Weights of a small GPT-style language model, trained from scratch on English Wikipedia.
Size: 16 layers, width 224, MLP 448 SwiGLU, vocabulary 8192.
MLP neurons of a small language model. Each row is named by its layer, matrix (gate and up: input weights) and neuron, and shows model dimensions 96-191. Each number is 128 + 32 x the weight over its row's rms, rounded and kept within 0 to 255. A neuron's up and down rows have the sign that makes its largest values positive.
After each neuron's rows, "fires in" lists the words (lower case) most often at its 100 highest values on Wikipedia text that the model never trained on; "fires after" lists the tokens most often just before its 100 highest values on Wikipedia text that the model never trained on.

L2.gate45 [117 134 130 115 168 171 111 185 110 167  88 111 160 130  47 125 174 154  98 105 126 104  86 143 115 125 147 157 133  83 154 116 162 112  52 198 118 137 152 149 144 102  81 161 144 123 134 108  87 109 159  70  70 132 113 139 109  87 161 135  93 158 144 108 113 123 178  73 147  84 150  91 176 153  58 123 121 176 108  33 135 135 157 116 121  92  83 125 112 122  84 189 102 102 111 108]
L2.up45 [ 67  96  61 102 128 142 127 185 124 136 145 101 115 146 121 138 110 208  95  74  93 145 111  88 181 178 162 162  55  65 162 139 130  77  80 116 102  82 192 146 142 123 159 115 163 110  58 177 121 120 145 112 111  43 137  94 133 121 132 194 105  89 187 137 152 128 153 142  31 145 139 129 124 140 125 122 139 155 139  88 147 126 188 121  80 118  65 128  80 131 122 130 135 107  75  82]
fires in: "in"
fires after: ".", "-", "\n", ")."

L6.gate124 [146 127 121 154 152 148  69 115 166 102 124 159 148 171 116 176 148 130 145 152 159 148 187 111 135 149 142 130 152 133 190 149 101 108 112 128 123 145 165 144  96  59 112 114 139 158 108 142 138 159 143  85 134 134  99 102 192 109 142 139 145 121 171 157 187 111 138 111 247  83  69 122 127 139 112 162 127 117 175  69 136 138 154 109  79 130 124  81 133 116  79 144  26 114 136  97]
L6.up124 [141 166 171 139 112  91  97 164  61 173 119 125 176 146 102 113 112 132 128 122 155 111 192 123 150 132  33  61 129 126 119 147  94  93 159 100 156 113 151 145 121  68  82 121 110  74  97 170  86 143 105 123 131 125 112 131  88 106 136 154 126 114 108 106 122 114  49 145 154 146 122  94 171 143 188 134  92 120 163 138 125 121  71  59 130  98 118 133  98  70  94 144 138 137 160 168]
fires in: "the", "a"
fires after: " in", " at"

L13.gate376 [125  80 179 109 146 125  98 104 122  91 198 102 194 112 135 188 112  76 114 105 106 185 137 127 102 125 109 141  81 118 119 122 115  65 137 153 123 129 161  95 118 183  79 131 113 127 181 119  66 145 105 128 112 109  99 118 196  91 165 158 123 144 193  77 111 192 143 145 108 162 150 137 133  97 143 117 105 175 192 120  50 190 134 164 135  93 126 166 152 133 167 126 176 153 164 131]
L13.up376 [147  95 138 139 114 117 151 110 139  89 173  90 161 122 187 178 134  81 131 105 107 147 102  98  95  97  94 127 137 179 166 107  92  89 100 157 173 118 111  95 148 121 145 138 151 181 130 125 100  54 121 144 121 173 136 137  80 134 123 117  86 123  50 144  79 138 145 200 195 128 147 114 102  94 129 130 120 140 170 206 128 132 130 121  53 121 156 123  71 180 117  84  90 121 102 126]
fires in: "september", "november", "july", "december", "january", "october"
fires after: " on", " |", "On", ":", " On", " –"

L2.gate141 [175 118 127 110 117 137 132 123 120  69 145 142 147 132 140 132 149 106 136  76 104 157 140 118 122 141  46 141 145 140 171  72 152 132 117  93  76 143 148 148  93 165 168 135 137 169 148 110  54 107 167 149 126  72 108  92 148 137 104 122 136  85 159  47 100 101 144  89 132 110  29 153 133  71 114 147 154 140 118 165 125 147 127  59 105 103  99  77 121 136 104 144 156  84 115 134]
L2.up141 [178 186 142 139 113 133 114 115 112  98 148 175 108  75  96 146 184 131 191  84  70 151 107 136 115 153  95 164 116 135 152  92 150 143 162 118  98 176 101 114 106 139 142 150 122 197 139  67 130  97 157 109 127 116 160 131 157 124 168  94 174  65 148  71 116 153 124  97 129 111  17 144 111  53  93 128 122 128 133 177  98 134 142 115 102 107 109  83  91 154 125 131 122  70 102 182]
fires in: "however", "as", "since", "after", "in", "between"
fires after: "\n", ".", " Bet"

L3.gate372 [117  63 169 118 139 155  79 184  82 114 110 133  99 127  83 127 128 119 165 119 110 156 114 116 175 131 134 172  99 164 183 181 130 136 132 128 101 105 130 132 108 146 127 107 143 114 217 101  99 114 127 129 174 185 111 162 124 112 189 155 161  94 171  68 132  71 114 148 180 151 135 127 153 108  77  90 179 134 154 156 119 145  87 118 144 129  59 129 174 162 100 195 161  80 184 176]
L3.up372 [ 78  52 105 154 144  83 112 184  67 118 142 146  80 129 108 155 172 148 140 108  98 139 148 117 200 123 135  99  96 116 165  91  74  83 130 126  73 161 161 152 115 127 157 123 127 143 147  58 135  93 136 163 153 165 183 142 121 126 104 105 161  90 170 155 179  94 123 133 139 132  86 171  94 133 122  95 163 176 172 115  96 163 115 165 131  83  75 134 140  94 147 159 115 124 120 199]
fires in: "in", "by", "early", "or", "but", "patrol"
fires after: "\n", ".", ","

L8.gate193 [166 115 126  94 100 109  90 125 224 158  84 127 156  94 111 118 140 154 186 159 151 160 140 151  97 167 126 116 170 132 173 120 147 153 169 120 150 127 177 126 121 121 118 119 150 139 123 134 158  85  89 102 105 171  91 101 134 102  83 112 152 130 153 110 190 156  96 177  89 169 125  77  92 148 131  81 137 108  85 101 205 138 129 231 122 133 132 113 152  92 135 109  99 122 160 123]
L8.up193 [ 86 151 183 141  74 144 164 128 179  99 162 132 125 135 117 148 125 145 135 120 154 180  94 104 154 191 121 121 119 123  76 110 145 115 145  78 157 102 105 142 167 166 152 155 135 174 152 105 197  83 116 105 155 137 164 116 118 155 125 101 125 168 151 151 132 163 208 180 131 126 120  99 179 113 136 131  91 128 151 115 142 142  97 136  75 110 141  44 162 109 110 165  64  87 137 125]
fires in: "the", "a"
fires after: ",", " that", " and"

L12.gate81 [146 132 134  94 131 123 134  87 197 122 117 132 108 115  88 157 186 136  56 110 122 161 141 188 127 110 110 132 148  90 121 123 117 146  92 112 188 139 150 118 175 103 188 130 164  27 158 151  92 106 111 116 165  97 100 108  92  83  80 163  93 135 182 102 133 135 140  87 152 130 144 141 112 137  69 118 130  38  69 168 152 145  96 106 106  92 110 124 133 153 135 157 113 110 142 189]
L12.up81 [108  63 121 189  83 174 141 138 103 179  97 128  67 140 127  89 166 174 117  67 124 142 169 123  85 137 123 148 176 124 115 139 119 146 134  67 145 113 117  94 166 148  96 111 128  64 127 121 119 162 144  88 110 151 131 110 138 135 156 135 108  87 172 124  91 143 127 112 190 128 136 166 130 144 129 198 187  77 114  93 109 128 132 138 136 116 147 141 127 115 111 155 105  96 100 140]
fires in: "not", "well", "be", "was", "later"
fires after: " was", " is", " not", " St", " are", " as"

L7.gate321 [ 55 121 180 112 109  82 113 161 122 138  85 134 125 116 109 168 112 114 102 143 154 110 170 114 134 105 114 117 136 131  81 142 134 150 151 123 116 165 127 165 152 100 143 135  90 113 147 135  96  40 136 120 118 136 117 141 119 106 135 140 109 200 140 114 127 100 200 127 203 135 120  97 103 164 151 141 111 136 113 188 174 131  62 153  77  82 107  78  98 121 145 101 136 165 167 136]
L7.up321 [114 173 117 143  78  54 206 127  93 139 139 196 121 117 135 135 165 102 102 169 127 112 152 119  79 117 137  94 127 102 187 183 100 119  34 133  85 112 101 136 110 138 168 105 122 183 184 134  75  81 121 131 113 139 138  89 141  74 130 126 135  88 135 134 146 105  82 120 151  69 175 153 141 130 215 164 159 118  86 181 129 126 138 160 164 183 143 123  81 113 141 158 115  99 136  94]
fires in: "this", "an", "these", "they", "it"
fires after: ".", " in", " In", ").", "\n"

L9.gate239 [152  81  90  94 109 113 139  81 185 169 166 118 117 127 175 175 101 165  99 122 122 131 121 148 133 120 136 133 204 104 149 142  79 107 159 141  72 122 144 146 120 162  90 135 142  74  75 169  85 168 154 148 160  85 124 153 119  84 130 112 182  97 150  68 159 169  42 184 171 160 135 155 140 112 177 174 147 110 125 128 176  96 106 141 114 153  78 121 125 137 145 146  94 183 158 175]
L9.up239 [102 152 133  80  76  89 147 124  93 111  90 108 112 161 159 118 123 128 100  99 109 174 133 176 180 105 123 112  83 165 156  76 184 114 148  97 131  82  91 111 173  85 181  92 156 178 137 175 120 110  78 162 142 252 121 101 161 157 135 132  99 197 104 116 135 157 177 144 151 103 118 129 108 100  97 123 126 122 122  72 150 123  85 120 148 128 140 154  67 136 156 153 151 129 139 147]
fires in: "was", "been", "set", "finished", "being"
fires after: " He", " he", " and", " to", " She", " was"

L6.gate267 [136  86 128 145 138 113  83 150 129 110  43 134 127 120  97 151  89 118  95 119 160 135 127 114 141 173  82  67 112 123 108 137 135 132  93  99  83 150 114 116 111 159 113 180 166 151 108 137 207 115 112 145 103 135 113 118 195 124 198 130 130 106 174 156 171 113  97 115 132 100 119  81 147 113 133 102 167  61 147 204 122  90 127 136 123 112  97  52 138 106 134 149 126 113 200 147]
L6.up267 [102 175 146 177 101 186 153  66 138 142 147  96  67  90  75 157 113 156 103 121 121 165 125 113 204  93 143 105 124 100 116 166 118  84 144 111 161 107 157 126 134 109 113 128  84 105  96 128  59 146 113 166 150  58 137 111 195  87 152 120 112 115  92 188  86 121 163 158 111 168 145 110 170  86 124  89 149 165  87 142 110  91 131 137 123 147 130 155 123 122 133  60 153  32 152 204]
fires in: "while", "as", "than", "but", "time"
fires after: ",", " well", " rather", "."

L8.gate252 [114  97 155 119 148  85 154 166 185 143 193 177 136 136 162 150 123  98 128 117 163 143 100 105 133 150 176 131 108 164 108 120 149 126  95 132 120 116 136 101 132 112  93 117 145  72 111 122 106 163 161 124 143  91  99 107 139 158  98 113  99  82 159 112 101 141  93 174 189  79 144 185 118 193 142 165 130 147 104  45 126 148 101 136 160  93  95 122 139 105 141 139 108 139 104  82]
L8.up252 [128 137  73  44 102 125  70 125  87  59 191 136 166 160 144 155 129 116 157 150 173 156 126 197 165 197 129 150 127 124 156  73  94 158 166 130 187 121 103 103 145 115 121  82 161 126 101 156 128 133 171 152 100 152 158 126 200 120 184 189 125 171 169 138 125 114 168 154 179  77 116 132 151 135  96 133 120 152 162 104 153 105  66 121 162 123  65  70  93 187 135 156 108 123  90 126]
fires in: "of", "the", "fragments"
fires after: " of", " one", " fr", "At", " do", " some"

L3.gate369 [167 196 122 127 126 144 165 124 118  79 127 143 127 152 103 145 109  97  84 137 180 153 148 195  81 176 110  89 118 123 144 178 105 118 128 120 111  84 130 126  93  78 133  54 133 126 127  99 145 107  89 128 179 129 163 112 148 113 163 117  99 151 136 166 152 176  79 140  99 160 123 123 177 132 175 161 118  85 138 142 146 120 114 134 129  60 139 136 124 106 132 151 159  45  80 161]
L3.up369 [115 173  96 152 119 127 168 124 190 150 160 150 152 150 107 157  95  96  98 173 142 148 145 106 136 127 130 108 108 147 128 190 136 121 160 114 120 135 108 187  96 113 137  91 195 140 114 148 149  83  95 119 149  80 137 102 138 103 176 121 136 124 165 132 120 128  64 133 103 148  62  94 160 174 138 183  94 117 105 155 147 151 198  80 179  81 145  88 137 150  84 159 155  77 101 138]
fires in: "team", "club", "stadium"
fires after: " |", " the", " a", " The", " football"

L12.gate142 [161 116 166  79 117  77 118 178 114 106 114 143 128 158  61 113  84 133 119 122  76 145 145 144 153  98  78  99 112 123  94 100  67 131 166 104 131  95 136 138 124 174 130 113  80 174 158 109 113 121 114 114 115 134 142 127 132 105  68 115 101 104 103  81 183 144  69 106 180 159 103 135 134 180 126  81  74 149 143 104 130 114 131  93 110 151  56 125 141  95  93 153  80 171 150 154]
L12.up142 [166 114 125 136 101 112 100 119  79 157 127 162 104 124 124 168 144 134 174  78 147 119  93  93 111 160 127  75  41 127 138 120 145 128 147 136  87  81 129 174  96 188 122 162 105 115 136 111 153 120 141 132 105 173 143  69 141 150 148 153  70  91  58 134 150  66  76 163 132 130  78 143  93 129 163  94 167  97 178  92 130 159 113 142 130  84 102 101 155  83 163 146 172 124  97 112]
fires in: "the", "early", "late"
fires after: " in", " In", " the", " to", " from"

L9.gate3 [109 135 101 145 110 116 111  97  93 156 184 144 183 106 131 157  97 121  91 151 130  83 151 112 164 218 130 170 115 139 157 153 118 161  95 132  99 119 100 134 127 101 135 124 157 182 136 125 126 121  85 108 182 110 121 137 171 125 144 114  76 120 156 126 144 154 120 156 166 142 125 136 127 161 149 126  78 154 195 148 152 177 166 122 178 158 110  98 131 103  99 163 119  63 137 137]
L9.up3 [110 110 109 161  96 115 163  96 109 134 116 162 190  82 149 145 158  93 157 169 146 132 126  57 164 112 153 131 151 173 112 128 126 116 134 111 171 137 125 129  73 141 117 106 103 142 129 169 177  61  65  73 107 128 183 112 203 123  83 143 104 196 127 177 169 142 121 166 147 116 120 121 135 147 160 133 138 206 181 127 131 140 134 127  75 172 133 182 135 136 156 132 135  93 151 143]
fires in: "the", "s"
fires after: " on", " along"

L7.gate427 [122  63 121 120 112 146 117 135  52 160 142 103 222 103 116 155  83 147 117  84 128 121 113 120 169 133 121 168 139 180  88 158 115 121  90 119 126  99 141 195 135  80 160 176 156 153 153 167 160  78 142 142 111 164 198 182 125 186 141 121 130 113 168 126 126 116 142 104 143 150  95  90  73  98 139 148 160 144 181 130 109  68  66 113 122 136 190 126  84 112  65 112  76 107 112 154]
L7.up427 [129  92 110 140 142  59 163 166 163 163 146 131 127 122  37 191 100 106  77 136  89 123 126 123 127 108 131 146 155 131 201 137 163  79 144  83  79 180 117  93 116 123 161 179 122 160 112 129 163 171 131 167  84 111 133 126 145  85 128 132  92 119 122 162 124 113 109 136 145 194 185  88  73 154 134 125 141 145 157  70  98 156 139 145 155 181 143  80 102 107 113 164 167  86  95 175]
fires in: "and"
fires after: ","

L6.gate240 [103 118 127 134 100 155 129 142 125  66 163 135 120 172 116 121  86  95 139 133 156 116 136 125  75  81 128  89 138 211 127 130 136 124 177 133  70 136 154 222 143 104 128 153  94 104 157 107 111  64  95  46 145 115 141 150 122 125 115  69  97  69 142 192 156 135 186 172 120 122 105 159  80 116 162 143 108 184  76 144 112  83 208 111 122 124 149 100 136 112 120 129 111 127 101 128]
L6.up240 [141 130 110 135 152 104 130 133 117 137 131 150 185 100  93 145 192 198 126 141  86 147 142 133 143 171 140  95 107 144 137 109 101 101 127 152 130  90 129 166 224  18 139 137  96 108 178  99 105 114 101 103 109 180 185  81  97 115 179  86 126 138  98 118 156  97  98 144 172 150 100 109 148  86 193 127 146 164  97 113 121 117 149 163 121  93 100 144 178  92 127  97 186 143 116  80]
fires in: "a", "an"
fires after: "\n", " with", ".", " \"", " has", "=="

L6.gate253 [107 111 152 133 162 120 152 127  94 143 153 141 135  97 117 143 134 110 102 130 153 114 121 146 102 142 206  83 116 107  36 139 113  93 138 123  63 101 145 157 138 117 152 156 122 120  74 107  72 125 190  97 182 145 119 143 141 140 174 217 130  99 142 169 126  82 187  56 122 145  94 100  85 110 124 202 134 111 124 126 154  84  86 113 127 150 142  97 171 137 147 115 128 192 110 128]
L6.up253 [165 199 109 142 122 135 146 151  60 129 139 201  90 153 114 179  88 146 180 102  99  67 109 123  42 123 168  81 145 112 174 159 109  87 136 145  72 116 122 113 126 110 111 149 147 115 124  82 130 115 146 109 138 133 113 138  83 110 134 132 135 101 155 126  87  51 169 134 106 130 143 161 154 144 106 226 143  99 130 156 140 156 157 107 100 155 210 118 112 170  98 141 132 154 110 170]
fires in: "a", "an", "first"
fires after: " is", " was", " a"

L6.gate367 [135 176  64 157 117 137 104 138 123 122 173 155 131 116 122 134 108 136 118  63 111 135 106 174 189 137 180 125 164 140  89 149 102 199  79  95  94  87 165 148 123 106 125 148 126  93 147  80 116 125 169 141 125 143 140 134 153 136 165  94 130 124 111 110 134 109 110  68 131 121 111 146 183 141 110 156 137  91 113  59 154 104  80 129 144 151 166 104  98 112 183 137  79 140 128 157]
L6.up367 [118 122 134 179 137 133 138 140  98 132 125 158 150 105  73 107 119 149 104 124 153 130 110  95 141 131 152 142 140 121 142  60  62 108 156  70  79 178 149 138  92 120 139 121 102 183 150 200 110  91 106 123 149 143  81 173 219 170 119 155 123 141 138 255 161 123 146 136  98 136 121 124 193 110 142 170 173  74 196 117  63 113 110  94  45 166 140 119 130 118  88 107 162  60 139 144]
fires in: "it", "which", "what"
fires after: ",", ".", " as", " (", " and"

L10.gate188 [100 181 132 146 107 110 116 126 143  87 162 131 143  68 113 165 114 135 125 153 163 142  91 160 115 215 193 130 161 132 150  91 156 123  63  69 159  98 160 146 182 156 123 156 127 150 129 126  98 132  67  95 149 145 132 187  95 112 185 100 164  96 128 154 126  96  68 122 171  85  72 153 128 191 141  98  92 181 139 138  94 127 131  96 151 116 169  92 182 122 118  67 132 102 172 121]
L10.up188 [189 178 164  97 147 142 109 144 128 134  93 172 148 147 125 114 113 105 161 136 139  82  97 146 119 158 105 159  72 128  78  85 104 110 136  74 155 159 110 114 138 156 104 154 143  96  78 158 153  61  46 192  93 162 172  94 138 122 128 159 121 120 134 135 178 133 130 187 238  99 158 125 129 101 150 142  94 172 114  46 198 143 141 154 146 121  77  83 120 169 127  90 107 193 173 118]
fires in: "the", "a"
fires after: " of", " in"

L13.gate150 [100 120 142 145 113 127 142 142 124  94  46 122 124 124  92 105 144 141 144 117 116 158 122  72 195 114 151  80 133 138  95  83 143 142 140 153 143  99 178 117 103 131 155 159 131 107 160  83 119  59  41  66 154 132 128 148 131 101  78 147 155 162 197 120 150 129 104 134 200 131  98  91 164 162 139 105 131 138 129  76 133 134 174 189 113  84 114 148 104 152 101 117 162 123  80 123]
L13.up150 [193 145 115 162  88  79 115  90 143 143 156  92 133 187 183 158  88 154  73 142 142 179 150 135 113 131 123  84 180  94 172 125 132  81 180 110 134 101 151  95 125 139 126 106 119 143 204 106 195 110  98 140 125 156 152 142 131 199 184 119 172 148 183 111 131  46 155 167 159 135  98 104 102 185 178  94 101 145 164 124  45 128 178 114 148 102 111  98 130 145 108  86  82 111 107 110]
fires in: "the"
fires after: " in", " the", " In", " of", " to", "In"

L7.gate125 [149 116 122  98 131  30  90 113 143  92 133 126 176  86 124 116 189 128 156 117 157 159  75 161  98 165 133 124 114 116 162 135  98 124  65 139 109  45 110 160 110 132 134  85 142 126 112 168 100 146 122 112  71 123  78 106 123  79 120  91 170 137  94 150 113 173 138 117 110 150 158 106  73 127  56 116 161 101 159  77 150 142 106  96  96 130 116 124 115 128 163 157 141 174  86 157]
L7.up125 [160 148 157 126 179  85  62 146 132  94 146 120 148 124 159  66  85 117 174  75 129 202 127 112 131 152 109 153 128 117 139 215 161 124 154 145  83 137 121 117 121 109 140  96 161 133 115  98 181 189 177  91  86 100  94  95 165 153 142 120 111  86 162 183 168  99 156 142 186 119  91  95 123 179  77 157 125 117 141  99 159 130 108  85 113  97 168 130 110  76 105 159 117 121 171  77]
fires in: "of", "both", "few", "several"
fires after: " one", " number", " some", " a", ",", " first"

L10.gate343 [110 138 155 164 112 116 142 125 127 122 133 157 158 134 120 156 117 135  95 121 125 132  92 144 129 102 108 162 126 169 161 158 162 112 158 121 120 102 122 118  94 153 153 132 118  81 174 118 115 163 131 103 141 115 172 177 202  77  93 100 120 154  98 132 161 136 157  74 134 144 138 117 107 119 119  93 161 187 184 127 105 126 127 127 175 128  96 105 176 209 126  89 142 116  36 129]
L10.up343 [138 135 107 160 102 133  96 157 156 119  93 155 171  97 166 111 151 131  71 156  54  80 143  93 142 116 135 113  92 120 170 215 101 179 125 175 159 133 170 106 125  86 101 119 114 136 134 123 150 151 122 117 115 107 144  98 186 157 185  91  72 121 127  86  97 132 148 121 107 136 137  96 121 112 136  99 113  95 127 145  99 123 106 103 127 140 145  86 148 127 153 132 156  91 107 122]
fires in: "and", "emma", "andre"
fires after: ",", " |", " \"", ".", " ("

L9.gate80 [156 174 166 189 109 116 150 188 106 138 154 115 151 123 169 165 143 116  87  85 119 165 148 114  98 126 144 142 120 166  93 140 132 107 150 117 109 175 138 171 113 169  97 118  86  96 175 106 141 131  96  92 106 167 134 145 138 161  92  93 137 140 190 185 156 155 122 138 176 127 158 164 158  97 130 168 170  95  94 121 148 115 158 125 118 152 138 126 154  86  88 113 116  86  77  96]
L9.up80 [190  86 129 114  99 109 138 126 129 118 166 158 156 144 124  94 163 192 162  67 137 136 140  47 116 155  73 153 184 191 165 118 154 105 132 136 125 118  75  44  95 118 112 141 154  99 127 105 147 138 169 146  64  85 125 163 170 162  86 134 172  95 122 148  96 133 190 101 111  75 125 120 164  98 115 144  82 116 156 177 124 164 127 107 127 134 105 125 115 134 147 196 175 111 197 107]
fires in: "the", "same", "1", "other", "25", "several"
fires after: " on", " the", " On", "On", " in"

L8.gate435 [134 145  89 122 146 121 158 114 169 115 167 129 168 149  91 117 118 119  97 119 152 145 136  82 131 152  78 126 138 107  97 123 112 130 153 136 114 127 106 145  72 151 138 154 129 188  69 150 125  87 138  92 112 148  95  98 133 123 144 110 136  94 106  97  95  94 153 120 201 115 119 114 129 125 150 107 131 146 118 162 165  93  81 159 139 156 127 106 138  64 104 132 125 113 114  97]
L8.up435 [117 117 165 133 134 111 117 102 109  96  78 116  70 103 153 164 114  91 135  93 174 132  96 153 126 101  67 149 152 152 156 121 167 103 122 212 129 122 128 203 138 108 156  83 123 138 186  91 112 140 173 101 105 140 117 167  69 141 149 144 113 130  96  72  76 135 139 170 132 100  94 103 121  43 128 170 137 126 108  98  85 109 149 184 198  74 153 118  75  66 127 166 174 137 121 129]
fires in: "as", "s", "later", "time", "than", "to"
fires after: " well", " known", " such", " and", " same", " rather"

L6.gate417 [174  90 129 144 180 138 173 133 169 130  98 150 115 128 129 115  77  94  64 142 123 182  68 110 202  94  66 131 112 144 125 117 191 138 156  85 126 103 166 183  76 137 136  84 151 102 118 122 113 125 132 120 150 155 109 131  93 123 131  78  50 171 179 121 128 103  99 104  67 106 102 107 110 106 122  87 125 159 134 180 138 124 107  98 163 124 136  77  89 144 102 116 129 157  89 152]
L6.up417 [118 138 122 147 160 106 188 111 146 108 198 136 130 182  94 153 132 105  90 160 176 164  99 100 141 133 121 156  50 150 190  94 154 118 159  71 133 126  88 119 158  64 149  96 106 134  93 100 138  44 110 165 177 189 128 130 189 165 133 106 120  81 124 115 131 158 119 101 130 125 131 113 139 134 129 134 188 144 159 138  70  69 134 115 123 191 134 101 153 128  98 115  65 113  78 184]
fires in: "and", "while"
fires after: ",", " and", ";"

L9.gate15 [139 155 104 116 119 128 158 169 156 109 125  72 165 112 163 152 170 104 154 180 146 117 119 120 174 146  85 120 104 170 194 151 166  42 144 124 106 107 157 135  97  93 105 181  49 136 105 150 144 105  80 140 145 126 140 114 152 139 161 104 134 163 145 103 107  99 112  89 198 149  78 135 160 154 121 113 163 172 144 170 184 138  86 123  98 140 132  92 102 134 119 150 155 132  98 148]
L9.up15 [114 134 124 144  95  86  81 174 162 126 182 114 123  71 100 131  96 153 109 146 190 118  61 105 132 179 134  82  90 113 124 164 149 127 163 133 140 160 111 150  82 157 135 141 169 106 136 121 159 167 151 101  81 165 104 180 181 105 175 108  78 114  99  68 112 118 127  96  77  91 112 187 186 104 174 109 135 187 102 156 131 151 156 143 113 159 134 130 134  95 167 179 130 159 138 140]
fires in: "but", "and", "the", "as"
fires after: ",", " well"

L6.gate211 [173 182 112 158 131  88 121 160 137 130 150 112 177  71 112 151 156 130 113 132 173 102 133 166 147  85 138 118  77 152 143 136 142  81 111 160 109  93 149 148 143 118 141 162 155 130 116 104  80  93 135 128 118 162 128  88  34  82 115 130 135 187 152 140 117 141 136 118 171 128 162 114 155 117 124  88 131 146 155 136 103 136 123 103 126 115 111 134  87  96 146 160 102 123 130 115]
L6.up211 [129 123 114 117 136  88  81  89 113 165 190 148 158 170 116 161 122 150 172 159 135 126 123 137 105 219  57 113 119 150  95 136 162  94 156 125  96  68 131 119 170 112  73  91 111  60 116 145 125 118 125 118 142 152 151 116  90 122 138 155  99 125 135 174 190 148 148 146 126 206 111 131 160 103 109 134 148  96 174  72 156 117  92  86 127 164 148 118 178  76 121 154  70 165 178 131]
fires in: "the", "on", "of"
fires after: " at", " in", " based", " under"

L8.gate379 [ 51 165 136 127 136 185  78 129  94 115 191 137 136 121  91 125 120 137 201 121 141 122 109 111 106  89 113 152 131 195  97 153 123  60 126  97  51  79 142 148 151  42 210 167 164 135 121 170 137  64 141  41 137 115 115 103 123 116 132 100 103 112 200 128 134 101 205 139 129 100  99 119 151 178 124 147 123 112 156 114 130 131 139  81 132 150 120  65 139  54  97  78 139 162 112 169]
L8.up379 [133 143 126  75 127 107 119 180 142  59  77  81 145 111 103 154 129 128 184 123 143 142 118 207 126 107 108 144 155 190 135 162 163  75 119 107  98 129 117 151 114 114 103  71 101 123 151 151 111 108 103 118 168 143 114 131  55 122 169 140  57  79 188  88 149 159 156 135  72 158 129 131 134  97 143 112 126  65 106 126  78  97 202 113 130 161 129  92 181  70 177  84 148 164 100 140]
fires in: "a", "an", "to"
fires after: " with", " has", " had", " having", " led", "iled"

L13.gate401 [145 129 157 117 151 109 118  92 122 129 198 159 187 120 165 193 104  85 161 125 120 140  89 135 156 141 154 143  79 163 180  96 166 123 130 175 119 154 123 196 118 113 149  76 161 145 129 136 141  96  91  79 131 132 159 105 148 122 130 109 126 178 128 133 125 159 141  85 157 175  95 163 117 124 164 137 110  89 209 186 111 176 129 167  72 109  69 119 117  89 163 137 123 165 153 171]
L13.up401 [155  84 175 188  55 109 117 148 139 145 181  60 144 167 101 211 106  97 111 122  91 148 127 101 110 220 112 112 121 125 168 117 169  91 145 144 137  93 131 102 116 174 134 164  89 139 112 123 165 180 137 126  96 106 187 150 141  80 107 100  71 150 193 121  87 119 134  94 105 196 138 114 129 148 158 171 120 118 137  85  98 185 136  96 158 119 115 100 155 144 139 113 101 144 151 155]
fires in: "september", "november", "december", "july", "january", "august"
fires after: " on", " |", ":", "On", " On"